From a checkpoint of a small transformer trained on Wikipedia: 28.3M parameters.
MLP neurons of a small language model. Each row is named by its layer, matrix (down: output weights) and neuron, and shows model dimensions 160-255. Each number is 500 + 25 x the weight over its row's rms, rounded and kept within 0 to 999. Numbers have three digits each. A neuron's up and down rows have the sign that makes its largest values positive.
A block is one neuron, or neurons of one layer that tend to fire together. After each block is what it responds to, as a language model described it from the Wikipedia text at the highest values.

L3.down99:532506488544504505515470532529516500487478505515511507513474519501494547473486490503474519528499477480457488514505519517487497446447469546534494450510532509562478509495502525519502519527520493545493482494472473521490548503508493515468532487509529466502485515493457510509515497503533482491
L3.down220:530477529534493530477493514496499482556497501506528469501514468487508512501460512511484511575511465487491490543516470488517523516510531431514499485454555524460483488544519487526513487439492513510503507548453465493490505484501536478536530499472460474506488501521483509500524476512490485485
L3.down248:474506500496494476542524485508478492512534532494467470461498475489489506470522545494497543522488521490555515508514503523469481510530482496485507463515471504488505485514458476468441469585481502516486498442492525461473470505552529527477510513494492433502495497501509485491487472515510487500
L3.down265:494540531525498480556463461469527537513483484493482480547518522474532471502514470468520491536528502511471470524519521418500538530466493510510482495518485487512502487495513498515501511498509524519479497472483509484472517470495508520447525502512500468461517521472532478536515452484476476544
L3.down287:475486463538515518504560522494516504507502519488501502532506525476511506518470518486502555545523538486504508505490439472520482514511530527460520463503551488478507506520490505530534543481487535498495475521511528469531517521476477510504506487479516487523527503509510535517514501550478481516
L3.down432:503459479489523493494477467517499469503476510477509471492517490514481495464545527491502506501510497521492522472482487474496503495516474503508456485493489518523437461530506527491528496519493493548519450516455535507485487473495509476500510546514524483513501501479514494534495512500518515540
L3.down550:490469501498531511515506469505499489539494477525497499506518512525517509497519463503511520507500499507475532489533440505523500516507478555498469499525555486476469499488510518517540531515501527496544470489462521512525527471511508493491478512494455533534516525502504515491481486520450506539
L3.down621:488486494480484498506484537520506511518517541522499558464521481535461502523504496495501516476501480500499522520561524496470488506422523469462486461480526462504504489509502520507499546501499469504466496495508518510478531471472442494508523526489504531485506494478537497554533531487456551535
Responds to: Date-introducing prepositions. Prepositions that begin a time expression, mostly on, at, of, in, by right before a date or year, as in "born on 9 August", "As of 2021", "in 1994".

L5.down245:522526518498471463479478496518460471500470515458505486520509467497510527518515515477525532489519503530492475546534516478533451504498500506500458493497486539504472494448526466494540478547498467468498461480494501495510472512483506480494455479499490494477528454489510521515454545535481498441
L5.down247:493488511497465504511455527497519480474508529493509488490520496478530449545487525532547530513490490478482485512438452525503460487519517479457473486503505503515522508518508508481514472485506509562553484513501529508486491520540479484481462507530500498475442535497493435487517495532486461525
L5.down368:512466501461491520496512534492469507514530512496442516475490502481541455501533515534449488550533509495481517497489508496532479463501466516513479489520521505530537482526527505493459527488438505524474489513476474504510524488495484445505510520487493487494477509562433488489525477433528497489
L5.down399:502461508511488547520481506498539480491522497519512483545463496470561524491472501485491509497524507518482500455482556542528466490468477482526520508478520509532459517487479499465514484525496486492527496489498509482530552493470489528500487494442542494513460487476469484496482502514510505514
L5.down451:477485500481497503534510478464514511489533491469512491489513514493459496457537481476465539512529513477459479477512519506506516491489493525543472494500519428485494497504434491464485454509465436460481498503525519484481471512504517448520491487474501466490477468510523520507531471515521521500
L5.down570:510524460487506519542469480484476512477481515515530504532532490486511510523473517441522507480512470480526488517471519470529539518531521497511494528480531506483503485530513510495538520443476480496558499514505497488508477524486521511482533538512506485499504505478519493548470460489454500476
L5.down574:471456508503485537536441572519513511443482532502477486539535545490493472474453494483543499493523524471485478479507458490498454522515523488500514526502443494492508493503498493504540497474499477491480520493493550495525493506535521475491489543528497510489499489521476497525511546526533499489
L5.down604:495516526491478472508448529517462540523511547516489482491477465475476519490522490490492478480474511466522479502520507539539530498476483487498484522517504486499518503512476460482478498508539534520511463509480539487463471446508509492455489442499470484532508484490515461502491513468466482480
Responds to: Locative preposition "at". Mostly "at" before a place or institution in biographies, e.g. studied at Brighton University, a student at, teacher at; also "at least".

L5.down53:508467508526493496505474503440484459498511465467493510486482502484468489521506478482460500524510493484516499499525489552495523456498517545496503473486535513507538467496457459487496513530538515498484488547508494468517495542491472468516494504463496497491466534476497500509480478481528467512
L5.down173:467514459517496490481543481509484467505516486469513471529532519452467493498481485483515488519450493507430518459493499524522504536507518541478494491512527463495523487507490478514541501510471460509479507496469499536450474514545494489495526485475532534488525548516566504500522489560522526498
L5.down286:477517492497502532455497479510481491482531486485566490516522486481495458462474552519479533514529475477487516507500471538505523497486500515507522515517469481457515490485464486516495499497481510535494507481498500515494533454495496469516480505510539513495523506559537500524539535536499503533
L5.down385:536528503496479521482483511465553460464515535499478509523484524489478472510477526460473486481493467489530506540494481505518483506456517514493500465513488503530472518492506537526504482484478464522483502496441489550517492515526536520480485487501499471469511468519496502526463503528513499501
L5.down466:501553494480517495505506524493499513483484553499525449483524497507520450486547534473465499535460524499474531461524500506494541475470498490509498478482482456477505495495496509538488512499521541506519486546485530531504485520533489489445495495488510500512484531492502469475512501478475502489
L5.down534:486498509524508499485493500514511492511482493490508476488512525501532442502491577505517494436479492526530477478501506494506507498496543521459515498531544535502494523472541524469522441534496480494458517519504481498458531495470462468469507535478513501528483468497492449510507473492509500501
L5.down592:478498532538513514537496540530478497507464519507451470464520514476521461496503504513519537509527487490459490486498499484440485453474569491468504480499486499457506516513535503516561507467513496541454526509470528534466503475506539488504463450501492523463509516496490521513542519513467482522
L5.down597:513468513506502512503512537531533469525519533533462495509507507474497502484518479466520531472518528501485481488539485494499516496543471522529448486494491505471457515486501509532556530487507467523457490485473510478499513518506480520523466515462509492485499481505510498559481543509483473485
Responds to: Final piece of names. Final subword token completing a proper name (person, place, team, party), often followed by was or 's, e.g. Clar-issa, Bogn-or, Abd-oun.

L4.down382:485468494480509498520498491532421522541502512494483536493544523517522496504506469506533489466511477468535482542533481469521503504524450499486510483514492525480520508461533508515529516496509504475484498469489488547471471512497477505503464559499456472485506520502474510532501473514462538455
Responds to: Modifier after indefinite article. Adjective-like modifiers right after "a/an", often the last piece of a split word: lov-ely, terrif-ying, stand-al-one, large, marked.

L5.down11:498497501529493500502447509507548484477559511495524520477478500451525487476509492525481521519488501501501457504525501502470535472502487512514484479512498475495505467491512486484513504477498461494514501535520529464512484482494475497523528510487483492515471504468536500558541480531538484524
L5.down77:524514497510520556509517496499480521457491481504499486557528469454505476502506467514503511498492498499509475532506495528542516488507489460565520486540500494505523474473518485499500508454487505529465498525503491527489488528496552506526460493544468498464514486476527470480454462477504501506
L5.down239:477528507485491500479495515455476506535496507507506480500473507465494488469511491483485478522510461498487510573479481527524526500533525473506517534518497509453499482474457483506467492532498497542509504475507530493498497573468458531513522493486499532457479478500510503527499526553507516507
L5.down365:481510495498513483485502491475464479506511481527499524528490476526508512473522513487483480513522505507486547484487519492513510532493536500490526518522533525526512503493488494523498515482491470526508497508484470486526511493478441498539507507504544511498521485554498496553500461469532462513
L5.down395:559508501498471473474498481521531538476542474544457501464491528478487520508583513496493480535515494506518487476488484480461467512487487485500521522474529529513516487522503502519496513514506481499498455502506486497506484459529533464485503487510492496537512467513486451487547464524502529514
L5.down416:502527494522521466450491517521518519506444519538475526509448498462499492506479471485502476454486501474512517463522506490502477486496480513490476552479493514472493490530477537492470479508532508508515488531485468517507525518503468512485541530496502526509497521469528483488540473494516483468
L5.down489:458500511522512533477495523530533501506500462491483484498521477463514472497513552492498506521489525500469525531533440471497525471524499480473518454476492497485530528491540524517495447530499525497527532499468493523485476502558499486458546543496484519480500483517512517470511509492507491505
L5.down542:511474548514524509496535474501494526501512497460479492468476478466472502528483465479508528471499484523518518501507458540501542506501516499505510484455491511501559504499493504505467494496536529505487470456482507480484505508497475513515478496434505519535513520471498496503482476495483501526
Responds to: Person surname tokens. Surname tokens or surname fragments inside full personal names in lists, tables and reviews, such as Maxwell, Sanders, Kä-ll-berg, Schwar-z-koff.

L5.down10:492475496489524545507492473525452486522506521494500474478482491476507478523505483487511473491468519489505531478489519526520536512489481519541499536502500523506504519494530480458514499534488516491513478475548486502508469504498523534518491488480462498471539503519493514501513464485475476491
L5.down128:513523505509482474534506529521449515505497510496540451462525490519480480492478522486526501512493524544494528504471500509473490473458521562534479527478555486483487497520533522474516492495530460485474499539516495477481471521477454534447504470504549521489505536511512492501521540528468528454
L5.down197:517493508532503487496521485500453484519532512513504506506433493461485505518455476484520509528496464456457481525455499503501497498461501540487514477472472508493475467528524496523491482491530475518472466506514500450476487509504525512492524538535469480508504505481508492485464460507495504505
L5.down220:472533514526516484529504504526370524510484515458530496485523529519497497530489541501507497466500453496503533529517506484520516460521486507531496519481475502489492520472537467470539503499506492506476494503528449492487514508476496479477512484488507567500494487493480474515482489507477506457
L5.down378:567493448477523504523488512513410508516510516544444470523538478521463468496500526524510538500458513488538534509496505496493480503531536460520461495494488496507513492514578501518468495507553500480509491477543527519475520509517454504531485498448506530470552458536540519463475506553454469534
L5.down495:498508520564491523526542505517447459499498552517458463503560487505486490496496473502474492495462490484522547521514466518477513505489536498513534508482489542462467534482491514525489499527469492507445469510469540525511482459515467451469509489465471514494505539533505496519447481481502498515
L5.down579:506489485491535517509511450519429479493521563480534498516500519485550495452470506498531486510499488514494544481490497515519477514537500483554541522491476470496470552468549477504533449480542516474481478494524484512495484511457502500496503471483475537480500503474496496463437492515485511475
L5.down635:498448523530500503496467493522440495526519486517496520453493465517477454476498470519527517529544520497474498461482480529502515497483511510450499487507500526455484515476585493531518489499520523526511520488461466493470482524471479486507509502479448516505533536417512523498490510530476493474
Responds to: Prenominal modifier endings. The final piece of an adjective or modifier after a determiner and before its noun, such as we-ird, updated, first, or "and" joining two modifiers.

L4.down167:472490506472489518533488502511485485514503490446467467517508477522502531525511501508530459532502494509538491499507491528489497482535490506479478536516495512494477449472513460532507461509506490507488506498517511505512514515475499494472476481494475535484481526523493503445504483441510479497
Responds to: Surname word pieces. Pieces inside a person's surname right after a first name or initial, often in tables and taxon author lists, e.g. Beck(er), Ro(ß)ner, Hop(ff)er.

L5.down24:504505545467513500469521510531447506537491507493489503501450540496484505489520521490489538464494515496495467527452491502564516554491513500494537459476501528510519495489496497530441505484472467509466496471516499466515490536532476458455490493500476548515520485501468522481489481499517566473
L5.down195:480474497486496486489507525561490509472510539474507488474517511471499506493520457525463494480478502476499525507485477506519523520503504514497437470533512504501501544530419510527522490487476521516457488504501501489467466508515439546503510488522520514484524521461519472504525491469486547516
L5.down235:517510493530509487464495474524447473524490485508520493509496503524508505502492503522546493496480529520490512511456555491509509513538473498501483497496507492523463531519514498538468472457541524513519497522498498509526468514506520477505511481518497553503493479542515489524481485457512478478
L5.down324:506483483521468541462520508500474478538516500487520491516504502503501500549486508523518515514474509470509525472477459526469489521521512455474502491546521501476479534505528501531525495532516484502496483497466488468463512465547496543501522483507512490471521491505501515513489505513503519513
L5.down497:513524490538471458516484515461491504500499500528515520441488503497493470486512497496555538497477565514541479506558419518460539507499524498503486507522516456498480484464488463553534480505492513452495485471482505474506509503548454507477522527511527508511495556469515512529500506491471476489
L5.down523:483507492480493543538481491495498475514495535490505502482472504502510476504493503460488487480493501551485508512491513507480519487549490521546441453505507531506487453462550526523482453504542463475486468488512481506510513533523494515521553498530497512500503488523490495547481493450545496474
L5.down548:459507492526509506516528505506503443490518539479533482503503471505527487532519505512478507504458504535491484467499484501464496530522484487484521489474509488552489466454521536512433495535555471504493520474482483484506519404491534490505494496517469501487482505493517495495510507504504498500
L5.down608:542516481518517472530487510472483479538456487485511519480493477520524485507474480538473506487496517516504493462495457513488494502469504483504473474534502473513477455546508503504496559526516507501521497495485476477501491484494524533479484503504481500504493524467474518514470467544491552477
Responds to: Career role verbs in biographies. Words in biographies that lead into a person's new post or role, mostly "as" after served, or verbs like promoted, appointed, became, elected.

L3.down112:523513467488517515505489489474514515526477506518501486497541467465486471535506518494504499502459485478473477466524514466491510474530550473531513518478529505480490478508502516453452500510518538464529487493493506546526524505444513500457509492493446508537502489505486460479491502509516505497
L3.down208:543486519511503461485516469475492532487483496490536506496446472486495509511512501505472529492516490519489450513518466490484519494507532489522496512493510477550507475508509511480520460502465458457495486503491502498478524520527506497504508485514491439480479440502541493504538508546522566511
L3.down412:505533442506506528515504484518517476515523478540508548499459486510487501466477527522463442483536531468540469489530485525467472506490443490490482526528484513493532494503459504472493469483467510484539460441518506455532497486478547477494462488485504448491509483482492521480502521523533503485
L3.down482:482460534522487485536470492491476509500464493525485499495536479474472483564499468491475492500484545495473502485499516513497516498525506503514488523509462508513563518488499485469511539510449497490518483475495530469545497528554557527489482491485513491500472521491497463468475506488491466519
L3.down513:531517475513468512460501485477503552491501474491487472498531489485480525497478491518542492490529507497505439447517463523518506475492503489507529511497479495506486485501515521405481494508467499503502519535493494488499526513586474523524507457455485487479515531493533525521501486505527481493
L3.down523:500503486477478472504497501527544478494484508513509501446490485489479499475499496492493471559473526476508508509564474514520488466519492502490511444507520497464509525490501487484494554500501471520538536486490493494506497485495491463499458457530485476501490526507516540471478521491491510498
L3.down534:485532465496502442524513508513528484562506520501482517529515498528502503490459535509490488536499491501523483526490461492508518458465519530481491527514474528475492486488510532507517537518515503489496500482481484514484502516543479495488523506484498523541491536464527485489510500523483510543
L3.down639:523503495492507524509481467495547527539495499485499433507504518503484502514519510494487480518518508484488506522507454515497504495485486524494533512513530477527484463493508454512516502525488475509472520473482523463467532499507523468502498483532515539513479512504519515502514487476528539540
Responds to: Inner fragments of rare names. Second word-piece fragments inside unfamiliar proper names split into pieces, such as I-ur-ie, A-ich-i, A-ird-rie, Muj-ib-ul, from names of people, places and teams.

L4.down183:484438517489524506495494504517525508499490494487432509492493500467490469498540525515517507504496501500483466469541494514512505495522482466523444473509496498510509481505468502516533504525526475492550501511488498517498523469480512503467465508504484477454486517505530513486527510479486475464
Responds to: Clause-ending punctuation. Commas, parentheses and dashes right after a name, foreign term or word that ends a phrase, e.g. Jutro, 谷薇麗, Turku.

L3.down15:534505515498484529454485541496480510495530521494528488470518425526531531522485498460500474509518498500511525513482461512477563495531439495536523535508513518521512524478567512499521484464515459478491537482487509520515478497520475470515460483513505487479479521528518463505470514524489500494
L3.down181:478547498492528505496526506515487455489524503504500482497511483470489524457514517502473479512525509512483503528521460521526513495541510488466517512504499459425502509494453465497513498517464475485473489507475514498531515531495491459531470522504528508478504485522492485485428523553473529458
L3.down209:486514482502519475496545505501478495518571471467455512507489530501540500484539543506487506504501487518550490489456517538493464476536511507473501452491490504483545495499441513499480499520510521507519550479508475515472477486502523510484517495497496465499471498471472500500511510471511510490
L3.down310:501542478473526489491550518521474555522476497488474520492457500471548432503504509524477507501516514509506531477453516549500485505521516521514488499501493526493515485519477500555496533555490541530474539539535534484485516491531509470449488552498517505498505503505479454486490537478540484494
L3.down329:489487490466488518514478506523497505480489512567476537511537507507532501445495550520516499503457516531455495497515494473449527480486526515525492492495510476539450493517503512487500505513537505483517506481511557502487507515493530484488489484474485449457477486547519493515570532491503482512
L3.down348:474537490497512546507530532500525496500503545487533507544486515487484471568507479496507523499545515532516510537475518504506499499481536511472476476529491511553486471546464544501523517479483504461488511505521541509500486496526521491502501522473476475482465545491523475484500475490520521463
L3.down512:501523501493479522506510505485502503484468516512473541491511532505532454492479511535480481526478509491498500486518512510469500522482490568537480534517494513496505487484434493468519520514475465529509506544494510521511521496519517445487507474489518465502483536548503474499487506487534454497
L3.down631:523512487485504472516516484503518503493469455479528497507468481492474517492532473452458478475498490465544487478460524507505464446525537502519501508487486503460522544488499488532583514495499524521457546533485474498481474541469541499514526504504521482492497471503518497467518521530454496558
Responds to: Comma after noun phrase. Tokens that finish a word or noun phrase and carry the following comma mid-sentence, as in textbooks, Europe, June 2, or plurals.

L4.down264:480498463469494473473489521495489470525486539521459501487479500496483485516543542486460509450444486488527479525458433519485494522454519471511460508507470466494507511513552484495502510500485485504522488465519489458474502501488481512495489496500520484500470501533484504472505518466484488498
Responds to: Given-name endings. Final word pieces that complete a person's first name before the surname, often in tables and lists, such as Marjor-ie, Tony-a, Ed-na; sometimes whole first names or place names.

L3.down110:491528553497510471497500469485538536483472505478513528494529491486542536494482490504499534478498498489492538540517539490508507476520468472531499500485521504489542494460489486488519473405515493502505489507515504472511506515525433508520481508485528518489485509507504496512520503536517511526
L3.down165:495532527484465542480510521444470497504517541544491472506490520504486516470484465511477474503482515467517518482504461495497501466523469480465498499508512486515509464504492526529494532468509496489498540484555513460513448531504486472498557527514559554474514473496549477460489501493521524535
L3.down183:540529523521507434469464505469462502535495499508539525518461494503515489528486469494508510516478479523522510492504543541441516527506515514488501499477503481511540496471514508565516508518510523453487486490500544507497557466476511483486531509505482487500469524499478496521505507492496503529
L3.down205:507509511500522489525471503521504509532531493484514506522511515505462479497514541537490491513518467482507521534477461520523466488472526510492473501453489499498508493499508512485537486513461502500525540491504513478510502522465467491511506478470484530477475534513474467466480489484547526480
L3.down351:464484469522473558520505509471457491502536537501530471488477520508487486508464505507466483492504496502528505528530479506536523524519512540517499482546534527503473495502499472488479510493486475517460503496501487461468486527469535516481489532481497511480472543519489507524476507497517493491
L3.down433:504518510486522548515518523463527465488499508534509498510515489505453478514491492489493485511521505520488447562513508529540515520506469506477502526516472495504500533526508498484496477505510495510527524501476518512517534476472478511523454518472485475504486505506504474470485508495527466489
L3.down480:454511485521469513498519498485449488534497489492537484494517504517518494504515513500502501535473484500546479502519475503499503468509493499495484514531527494490461490509558491523476512455492500491482489495497527495511497543444490475485499497490467499501506501475492498477507538496507517490
L3.down536:491467491488499505488493474465484514517512502498504498510501528510515492492507469565492496475489457484517481553482491464488497498569494520520485534522476527455516470504466506509520547496442504495453517516503544463527459526546445512475477525502504506519487520464501500499480514541461503515
Responds to: Word-completing suffix pieces. Final subword fragments that finish a word split into several tokens, often evaluative adjectives, e.g. outspok-en, euphor-ic, prohib-itive, sarcast-ic.

L4.down374:530493534506479470515530536532487542487461468493506483482501501503488446524502512513510524521510491530520485484567468501496475506504512505470496459544543502490502483530469444490479503524460514513474490436499485482440494521459501478489458487509489533519478517493476500509494455513532475481
Responds to: Repeated subject name ending. The final token of a proper name, usually a person's surname, repeated as the sentence subject in a biography or article, e.g. Ab-ud, Tolk-ien, Lyle.

L5.down167:522526506530509499520506523552564477473508518473463526510498534529503527462498541471498507483500509548534512529539472462547507539477517537456506503511514519507531496497428452511458439462511449518503474522505536509507532495500522508484462499545493522503548501462497517504516515457517496507
L5.down202:493475504472483505484468551456517463497475471497522492513477504476502470497485512540535518510536501532514477495519479505515474485488522505479508504510476482492461482447491499507458555495470504485475538502471524488517496540504512473505516496516476516502544495498497512521532503524541509518
L5.down215:459454466534504516444526528513537528568482468487499510489477513468498538464506510451528517494523515502508513490505460546498512492497502479479519553451490508505504471525552469464535461523536493497506526489485453495531515485528529450498536501511454485519485511465494486548523485471560480516
L5.down248:497494493506463491505488533485518483494520529474499464487509525489481498504499494480476549506510511516517476516502507468510478510523526492526517507535536512527482530469532481528490518504513462478514518536505533496490475496494532510486449497479523514464548518481470505505476456475474461463
L5.down252:516478518524468503480460468478479510487510455491508484503493520490494484496496488495464482488492444520508476524495526524543496503504508520534473489518489429536496481527468447497462468518509525531481490514518521498498488520504549522535503540529503459425485536522453501492514519488505490514
L5.down318:535501490498494494499492514548477531465501494496534469478494511514503436528531516524476482494542501510498501496488466510493472451535528492530536499457509509487496472497468502505508502488480494494511499494536480514476464517525486462484519487474516547493476500470513479510483461449501553486
L5.down439:412491483451479534466464501502512480528507510488529523440536509502511487491535505500505510490521454486483533522510487496488479493488500487511512479496534510499471521498487512552540490498479530502475480525484523504507476474456492492497455526492492431503510528529528543531489512527484499508
L5.down448:553519512525489487528504534478520489518525469501473478517483514494497497486514469523501504534485509512514515505454533504521479501473466526483498496464489504522489516519400468521462497520545535517475505479489498513515513494498483533524468512454521488514467508492500505508498537480502451487
Responds to: Clause-ending commas. Commas (often fused to a word ending like ed, s, ly) closing a main clause before and, which, but, including, e.g. won the lawsuit, but.

L4.down15:462459483491476526520536510491462534524470498514479470521516544499504500500537476446464511470492522535495475469533514500528516526503505482497490522484505510521494524529501494501485479486507498500506475539456497499479468478475534510482558433492478492537516499488551545514553489514500503479
Responds to: The preposition "at". The preposition "at", sometimes "during", "under", "after" or "according", opening a phrase in mid-sentence, e.g. at times, at least, at Sound City.

L3.down8:500479492468537551507485530509504497517500496470480506499497509505507461520530550470530476471469535488536511505487483501505477552487546496451518523481530490512527498485497480476463497497477458481526480522511519505471536496472474524507440511483462500526544513493510524479517495471491502487
L3.down49:479499498450552494522477531467484498480519512479513508538550525479502476466512483529515475523520460512503496516553473505487518531532459464489484510560511490500530518467506467509509502483505463467498491490509509494520512535500493523508490492468450518519515513518501536477545497487523466501
L3.down128:496497518496473444516490466515493539469503460516443533489493505481501496483474470501446502478488490533484546491510494510504516490521509504476504510512459499507529517504511482437494512498488458491506504555504480536490475507554482505509476545499502464540506474481547517533494498465476514503
L3.down156:459495494472505444508448534494486480528510494494508522477487504475462496479465514538464516485501485460504483522505493536514512521461470519537459501557503474528509466472482508490536524491473487497493521489456518455544474543488476487517549503524499503523468550507517469499459471493514495497
L3.down194:554475500530509483512524494494499529523515481459417493506499469503475504512507544515470480534518534512515536484504485529507536523462496509461503535503514494502509488520507502527488531494457539501515517486516540508449495459498450474545508506449476511500491505483487501489481522517495493526
L3.down283:482451478477509477471490531473504474476527472474503476520546523439505458497534467532496527533502473526491484493503481493519471521471509522488544506493475526489506477471501468463491491451486521530499485521501500528471532513507521515534464496490486519500496511556510499486500482495527486519
L3.down424:542481484503496511465486531503417499495527515503491504509531510479503550532514527493525579567504531490512509460511480497521505490547510460461487527498525508467493465504449517511476493499506503491530505504522495565472537507494497487497502463515486499525521544514511514507473481455468496528
L3.down443:522497489488510474515495526482481498438495491509513494529500549459469499565513509493480492505504465523567510519476517516523482512514531500505487547505510497536532487493477476470516477461450496466516460534482504492541491500521455489475451532534494522532459514525464521478542492473502511483
Responds to: Mid-word name pieces. Subword fragments inside proper names (surnames, places, clubs), often non-final pieces, such as Dunfer|m|line, Heide|g|ger, Shear|er, Per|ug|ia.

L5.down12:525503519486467484498492567483509501535463503510489502516484492473540517494459535500451526500517482514508509488485465513535503497470525512533523484493492437523513506515569529507465504527549495496494467495447512504504523522490512482494465482484508503539531518491487447495488479497521507482
L5.down14:541474537540495506480489497543479499510471546508514494502476511541518497518519510512540495497502508481487532505480456495508506507449480489504487527486501522498508514496536533475519528473508471504508470468498516468493517481487427519513476473500520462513532487530526500478491539505518509484
L5.down204:539489485512509512501499518485475488484456480507540542478497515480485505534507478519536515518509507494482489459459495496521536492515466504520516530511516537496495488489490545498536525449480472477530484503493492487515497494542453479500522510519495540523516474502527514490526494557467565471
L5.down351:512496506484518519509524492498474483507513518488445509490515515510509480490528502494471518514480493551482497525508510530452476500491499495510484521540484529505517535530571474532522516539511469481490505474479498470462478502496521494468526475492532504508493494510508526525554484483533501512
L5.down356:509488502514524509538452492449441497522514499527486509498556544469532466518491501491493518487502496516518512517484488506504515503445537503490519552494505522535508541495509492517549459474484467494531509520500496518482506480527521524547525493493487456494480474432480487506492521479456472525
L5.down464:452489515478446516526508473502473504536492504535520477497508507441565505510537489522501475462518528498445524548453546479542473498505520501478476507522476536482484520496457475529510469480487467482483504482480490520538503518508496493527511511479504468507506549517558473529492521487489503511
L5.down562:458486474489460462496504533490496477504520547501509487558528477495494492480493506487497481452541516483517509524506469497454501489514489482506480528536536461461496515481495539532506495530524506484468470497486488494534530502517483499510505508517490507521491532522499502530490541520528475506
L5.down617:499491549534493496535514488513544516480557535513453522480484528487492476546504531483488496488501473474471522512542504451506486494486491512519476544467511503513528475526510472528504479517522513488467453510496515472471497537489525499504497490457508486499535529472490491505493539456502469509
Responds to: First-name / genus endings. Fires on the first element of a two-part name: the last piece of a given name or genus before a surname or species epithet, e.g. Sphinx morpheus, Robert Aiscough, Declan Rice.